{
  "n_layer": 9,
  "d_model": 384,
  "n_head": 6,
  "n_kv_head": 6,
  "head_dim": 64,
  "d_mlp": 1536,
  "vocab_size": 8192,
  "activation": "geglu",
  "norm": "rmsnorm",
  "norm_place": "pre",
  "norm_eps": 1e-05,
  "positions": "rope",
  "rope_base": 10000.0,
  "rope_fraction": 1.0,
  "qk_norm": false,
  "attn_scale": 0.125,
  "bias": "none",
  "tie_embeddings": true,
  "parallel_block": false,
  "init": "uniform",
  "init_std_qkv": 0.0333,
  "init_std_o": 0.0333,
  "init_std_up": 0.0333,
  "init_std_down": 0.0,
  "optimizer": "muon_variant",
  "lr": 0.00654,
  "lr_mult_o": 2.0,
  "lr_mult_down": 1.5,
  "beta1": 0.95,
  "lr_head": 0.0054,
  "grad_clip": 0.5,
  "warmup_steps": 200,
  "schedule": "wsd",
  "decay_fraction": 0.613,
  "decay_shape": "linear",
  "final_lr_fraction": 0.1,
  "batch_tokens": [32768, 65536, 98304],
  "seq_len": 2048,
  "doc_mask": true,
  "train_tokens": 457600000,
  "steps": 7642,
  "dataset": "wikipedia_en"
}
MLP neurons of a small language model. Each row is named by its layer, matrix (gate and up: input weights) and neuron, and shows model dimensions 144-239. Each number is 128 + 24 x the weight over its row's rms, rounded and kept within 0 to 255. A neuron's up and down rows have the sign that makes its largest values positive.
After each neuron's rows, "fires in" lists the words (lower case) most often at its 100 highest values on Wikipedia text that the model never trained on.

L5.gate665 [ 81 125 129 158 119  97 141 130 113 147 169  99 214 150 117 151  96 125 118 102  67 113 165 163 124 141 148 120 151 116 144 149 126 141 169 160 120 161 153 106 125 111 128 115 112 121 130 136 114 137 111 130 152 145 139 159  92 105 118 107 123 108 100 107 135 138 114 141  86 133  81 164 118 122 133  95 113 120 156 144 122 112 151 116  90 117 167  97 148 128 140 158 165  94  99 132]
L5.up665 [ 92  84 140 150 134 170 161 152 119 133 104 112 138 103 139 148 130 125 114  99 145  95 141 132 103 159 126 155 166 120 118 174 165 147 126 133  81 130 138 117 166 139 134 129 109 148  94 128 150 155  91 150 106 139 135 115 137 147 111 108 141 149 100  92 149 136 129 179 121 112  89 103 140 135 100 135 112 143 113 136 105 144 149 155  87 123 144 118 173 166 125 144 121 111 111  86]
fires in: "of", "began", "in", "continued", "from"

L6.gate744 [139 180 111 102 118 124 146  89 123 129 145 169 146 122 160 137 102 116 105 130 163 113 135 146 136 150 103  78 156 112 127 106 138 151 114 128 117 115  87 110 144 125 142 158  78 110 126 118 110 138 148 153 126 123 156 111  96 104 144 118 132 147 115 139 131 125  81 143 125 132 160 115 150 137 115 135 149  92 129 132 150  89 103 145 116 176 107 132  79 132 122 130 109 143 112  89]
L6.up744 [200 105 152 117 134 128  97 162 132 122 109  93 115 114 102 131 160 166 120 117  45 168 117 127 101 159 120 159 127 110 131 107 121 100  91 142  96 145 145 143 143 151 196  91 133 135 165 133 146 150 116  81 139 173 139 126 110 125 146 142 135 113 112 147 130 127  96 144 121 107 131 113 157 123 150 114 113 106 119 137 150 118 148 168 118 117 157  74 113 114 152 112  97 135 133  96]
fires in: "has", "had", "have"

L6.gate1267 [109 104 147 129 117 201 140 152  91 144 114 136  90 111 139 144  92 127 165 128 142 117 151 121 125 161 129 132 136 161 103 138 133 113 146 106 143 128 151 136 136 130 137 138 161 108 106  94 118 102 103 112 125  95 158  87 203 146 142 177 132 135 135 143 132 147 165 148 141 148  80 113  92 157 120 194 133  85 137 108 129 117 188  90 141 109 151 150 162 123 109 104  76 108  69 145]
L6.up1267 [139 134  96 181 154 131 135 153 123 149 138 117 105 103 139  83 106 134  98 118 160  95 149 171 141 156 116 159  94 147 109 145 138 116  85 160 111 113 151 160 153 165 160 146 145 111 146 143 138 159 143 155 172 124 131 142 136 121 110 124 183 127  98 146 126 130 103 127  91 161 110 146 161 129 118 122 140  88 106 165 159  75  99 117 108  91 125 107 129 100 153 132 102 109 124 117]
fires in: "s", "his", "its", "their", "her", "congressional"

L6.gate1074 [131 125 124 101 123 101 116 116 140 114 150 127 127 104 112 135 134 137 116 152 156 140 112 117 136 137 122 112 148 141  94 123 122 118 131 140 133 125 111 119 122 122 151 152 125 122 127 100 130  94 118 163 116  80 105 141 180 139 114 130 174 138 128 203 124 120 124 128 137 149 113 135 142 146 157 153 138 138 133 132 155 119 105 109  55 144 102  87 137 146 109 163 134 123 137 129]
L6.up1074 [169 150 131 138 117 129 118 143  90 143 115 107 157 122 108 142 156 157 121 170 116 123 105 172 140 109 109 100 136 155 143 138 143 143 125 112 162 139 148  90 108 131 135  96 128  96  97 142 136 106 121 129 170 124 105 126 140 127 120 140 169 145 107 132 151 103 118  61 128 127 113 134 168 200 143 191 165 141 114 102 149 145 161 101  93 114 120 148 142 122 150 130 116 128 115 118]
fires in: "in"

L6.gate1396 [128  98 135 147 143  85 123 123 151 147 132 135 112 134 110 163  54 122 131 131  67 133 123 174 154 143 137  67 105 140 117 144 118 164 146 110 130 149 107 116 139 119 123 137 102 147 159 144 147 103 148 138 136 157 174 130  99 105 120 118 128 127 127 160 144 129 107  95 137  75 104 150 146 139 114 103 137 117 165 102 109 163 134 168 148 143 118 125 125 105 154 156 116 114 121 143]
L6.up1396 [128 143 150 123 130 123 168 125 148 100 118 153 121 124 124 138 132 113 138 115 103 133 147 157 158 158 121  65 174 115  97 144 139 123 101 159 117 154 136 118 126 111  94 110 144 123 126 123 109 124 130 156 168 114 104 124 125 159 132 117 116  86  84 109 129 110 155 110 151 129 109 147 154 150 118 110 127 142 135 124 134 125 153 134  87 113 186 173 127 117 134 154 137  82 138 106]
fires in: "of", "and", "from", "among", "by", "for"

L5.gate1185 [ 73 130 106  92 136 124 161 153 123 128 170 117 194 113 125 108  87 120 125  88 141 104 130 126 164 170 147 165 115 135 121 139 125 169 137 109 114  84 134 118 135 139 176 144 112 106 111 143 165 119 156  91 123 171 144 159 123 119 118 140 129 108  97 139 121 124 115 137 139 112  83 131 107 118 105  90 121 101 151 113 110  90 107 129 119 155 151 112 111 136  99 101 120 137  89 111]
L5.up1185 [115 111 125 120 149  65 139 146 146 115 143 140 128  76 152 134 150 174 155 134 146 103 127 135  75 163 138 172  98  95 122 138 116 137 147 132 111 117 136 143 125 123 152  94 142 147 106  80 119 138 103 109 108  87 130 163 106 131 108 100 140 135  89 124 114 124 139 160 133 137  96 125  89 109 141 120 113 142 115 154  92 132 130 123 155 139 141 129 137 123 161 122 147 140 183 115]
fires in: "later", "then", "before", "eventually", "subsequently", "of"

L6.gate29 [141 187 126 131 117 174 143 148 150  97 115 125 105 107 144 131  85 156 109 106 151 143 154 122 122 141 127 147 136 112 117 157 116 125 113 101 105  82 141 155 126 134 151 112 162 100 125 169 123 181 163 144 158 107 115 127 157 173 139 133 158 143 127  92 143 163 158 129 152 101 127 115 108 132 142 139 125 108 102 134 133 133  95 131  82 142 109 140 109 138 122 142 122 137 120 127]
L6.up29 [159 188  76 126 125 127 167 147 166 102 121 143 130 124 154 121 125 165 148 130 140 146 109 116 104 150  94 150 115 125  83 111 118 163 103 113 125 116 104 108 143 127 144 129 116 120  97 149 148 139 129  94 114 115 127 156  95 138 166 117 121 108 105 124 159 113 155 165 105 105 107  78 145 145 146 131 128 126 123 129 154 137 102 196 115 127  97  60 146 146 108 147 136 143 134 168]
fires in: "was", "is", "has", "being"

L6.gate1032 [166 164 122 188 136 138 108 147 154 115 152 146 179  96 109 126 137 126 148  98 118 128 114 160 108 158 120 139 100 143 140 133 118 125 136 133 101 134 123 125 119 134 145 103 156 106 150 116 121 154 117 147 121 143 110 138 137 123 107 101 144 129 128 132 139 112 130 150 132 136 127 120 133 124  77 121 141 129 153 137 112 122 123 147 158  90 111 123 112 150 157 146 147 146  97 157]
L6.up1032 [103 103 135 157 102  94  90 108 118 100 115 152 129 147 131 146 138 157 156 107 161 116 129 144 145 164 125 118 163 126 122 123  96 123 179 143 127 112 132 147 122  95 128 111 135 113 140 157 121  99 121 132  74 101 141 149 159 170 113 140 120 136 145 163  89 147 168 121 135 133 117 103 117 130  90 123 149 155 145  94 113 131 114 143 146 142 137 158 105 101 161 135 156  80 121  80]
fires in: "after", "before", "of", "during", "upon", "to"

L5.gate144 [107  70 103 125 120 131 121 155 112 109  84  57 148 143 191 132 157 132 125 126 114 138 109 106 112 141 166 138 135 155 155 171 129 117 128 123 133 171 166 107 106 100 144 110 141 134 141 163 132 127 128 131 130 145 128 165 176 131 139 110  78 132  96 143 132 138 139 137 127  78 137 115 133  84 138 145 118 112 139 114 121 140 110 126 123 145 113 138 134 157 113 151 126 146 159 155]
L5.up144 [ 42 130 118 119 128  98 144  80 107 135 118  96 140 117 108 125 146 146 114 142 119 125 113 134 109 142 118 121 123 160 115 131 184 104 139 131 130 151 107 151 155 151 130 108 155 117 119 143 111 146 132 130 142 105 131 112  76 115 117 164 109 153 135 117 132 160 166 101 162 132 145  97 110 141 130 100 108 168  68 130 122 127 121 105  76 160 129 136 192 149  81 136 154 124 128 113]
fires in: "where", "if", "while", "although", "that", "when"

L6.gate701 [109 134 127 149 117 159  78 147 150 124  97 126 157 149 131 100 103 131 111 117 154 114 124  72 132 148  94 116 171 109 115 112 116 146 137 148 110 107 100 157 145 113 170 130 132  69 127  94 113 134 122 128 148 150 116 161 138 163 147 127 141 159 133 115 125 102 125 160 113 147 133 142 123 142 114 138 136  93 104 126 132  97 152 146 119 132 161 107  83 167 152 105 104  97 136 142]
L6.up701 [133 115  99 104  93 126 135 133 117 136 123 142 116 141 130 105 144 162 122 116 105  92 123 119 109 101 125 156 139 122 130 106 110 121 147 138 150 171 133 141 175 124 167 144 164 119 115 105 119 126 110 141 129 112 130 132 120 146 141 142 135 104 100 132 131 136 120 142 128 119 162 150 107 111 126  88 134  90 108 117 148  88 133 106 122 113  93 128  93  72 136 158 126 121  84  75]
fires in: "was", "is", "to", "had", "were"

L5.gate1121 [136 140 145 155 121 137 117 135 128 157 144 102 126  82 121 122 108 164 138 133 126 123 120 103 141 160 118 130 141 140 101  89  90 179 118 131 113  99 150 153  93 153 126 138 132  97 134 137 125 158 123 141 150 111 101  83 149 140 151 104 125  93 160 142 126 149 174 149 137 156 147  80 114 158 129 127 123 140 162 102 120 104 130 126 141 113 102 117 125 111 112 127  97 158 127 108]
L5.up1121 [ 93 136  93 123 155 127 121 159  76 122  79 108 104 142 108  95  91 113 130  75  92 128 168 137 115 147 135 142 114 144 152 152 105 140 145 126 154 180 129 109 106 108 124 139 130 136 110 119 127 138 132 140 106 118 136 133  86 126 109 102 181 125 142  29 121 102 107 100 100  52 119 148 132 141 174 134 119 120 137 141  95 132 114 119 109 117 171 109  77 112  88 141 134 120 159 134]
fires in: "she", "her", "he", "his"

L5.gate780 [133 104 121 160 111 134 151 132 108 150 157 113 110 110 135  96 108 103 100 135 161 108 134 124 170  66 128 129 170 145 133 152 171 121 136 117 146 114 146 142 100 118 155 138 130 107 166 106 133  97 116 142 123 128 110  96 118 112 136 124 169 121 150 183 143  89 124  86 164  87  70 132 106 109  97 130 117 133 118 103 131 129 150 149  92 175 118  86 132 142 171 178  99 114 156 151]
L5.up780 [121 143 147 135 137 167 144 129 112 113 133  83 178 132 149 131 105 183 110 120  90 122 111  96 160 103 144 100  65 120 103 139 184 130 130 112 144 126 115 116 183 130 121 167 122  89 158 146 144 140  67 142 101 171 112 107 102 117 157 152 172 150 131 103 156 135 132 130 154 108 106 110 102 132 141 145 137 170 134 116 185 137 152 144  66 163  87 136 144 156 172 147 132 112 126 147]
fires in: "in", "to", "of"

L6.gate182 [110 150 110 140  88 127 152 116 126 165 148 109 122 151  99 117 115 125 126 131 144 136 151 147 137 126 127 137 127 124 118 136 121  82 123 123 108 136 112 135 120 114  85 174 145 141 111 163 162  99 142 134 124 146 113 114 149 112 152 145 131  76 140 186 144 142  99 105 106 141 179 128 135 158 117 108 131  98 151  92 123 163 126 160 110 170 150  75 101 134 155 106 135 121 139 117]
L6.up182 [119 135  79 141 130 139 100 117 116  88 155 124 133 146  99 149 106 110 120 145 139 126 150 145  97  93 127 165 130 116 119 155 125  64  98 124 145 112 150 108 117 128 122 144 129 156 147 111 126 122 138 151 133 130 165  95 115 107 143 133 103 138 109 160 137  60 135 164 143 125 132 114 127 133 135 112 128 148 119 110 139 135 122 145  94 131 151  86 148 125 118  89 176 133 147  92]
fires in: "national", "state", "international", "world", "federal"

L5.gate349 [109 164 140 105 160 140 123 130 166 109 124 138 116 155 134 108 173 123 175 144 112 118 121 126 119  90 103 136 152 138 136 130 111  99 124 108 108 179 109  83 156 105 146 109 111 102 189  97 135 140 154  97 121 139 133 107 118 107  86 154  81 147  69 183  99 143 135  97 138 171  92  55 198 141 123 165  99 102 119  94 147 158 119 134 110 135 138 157 122 156 136 155 134 151 163 142]
L5.up349 [145 146 182 101 134 123 135 147 137 135 112 124 124 127 169 121 164 158 122 119 115 126 116  95 149 144  93 113 147 138 115 104 158 151 149 113  91 148 130 112 168 121 105 146 113  96 129 121 114 113 140  67 141 164 121 169  99 122 124 113 150 112 130 134 110 103 162 150 148 144 107 158  96 109 143 142 162 109 118 143 124 109 108 111 143 157 125  75 165 112  77 119 163 143 133  81]
fires in: "by", "bypass", "when", "clade", "if"

L5.gate1006 [145  83 126 125  86 166 156 115 144 117 137 110 169  40 119 117 128 154 148 147 160  96  32 131 148 110 144 131 107 130 140 101 137 167 134 149 130 126 119 115 138 111 154 110 145 116 138 135 139 104 127 107 125 121 170 133  97 167 118 113 155 143  90 109 133 141 136 149 171 153  87 131 162 109 142 127 160 138 137 146 139 138 145 110 103 118 119  83 106  84 123 169 168 185 136  89]
L5.up1006 [ 96 117 139  99 107 124 118 105  58 132 101 128 154 112 115 130  93 169 118 154 104 137 125  98 188 115 151 132  89 146  85 109 161 138 112 183 143 141 125 112 163 119 125 169 153 133 161 144 159 119 113 115 152 137 153 120 125 153 143 121 115 161 150 107 138 141 139 139 166 165  98 152 118 134 130 161 163  81 165 177 158 123 136  89 122 156  87 106 118 138 137 116 163 131 138 159]
fires in: "to", "began", "now"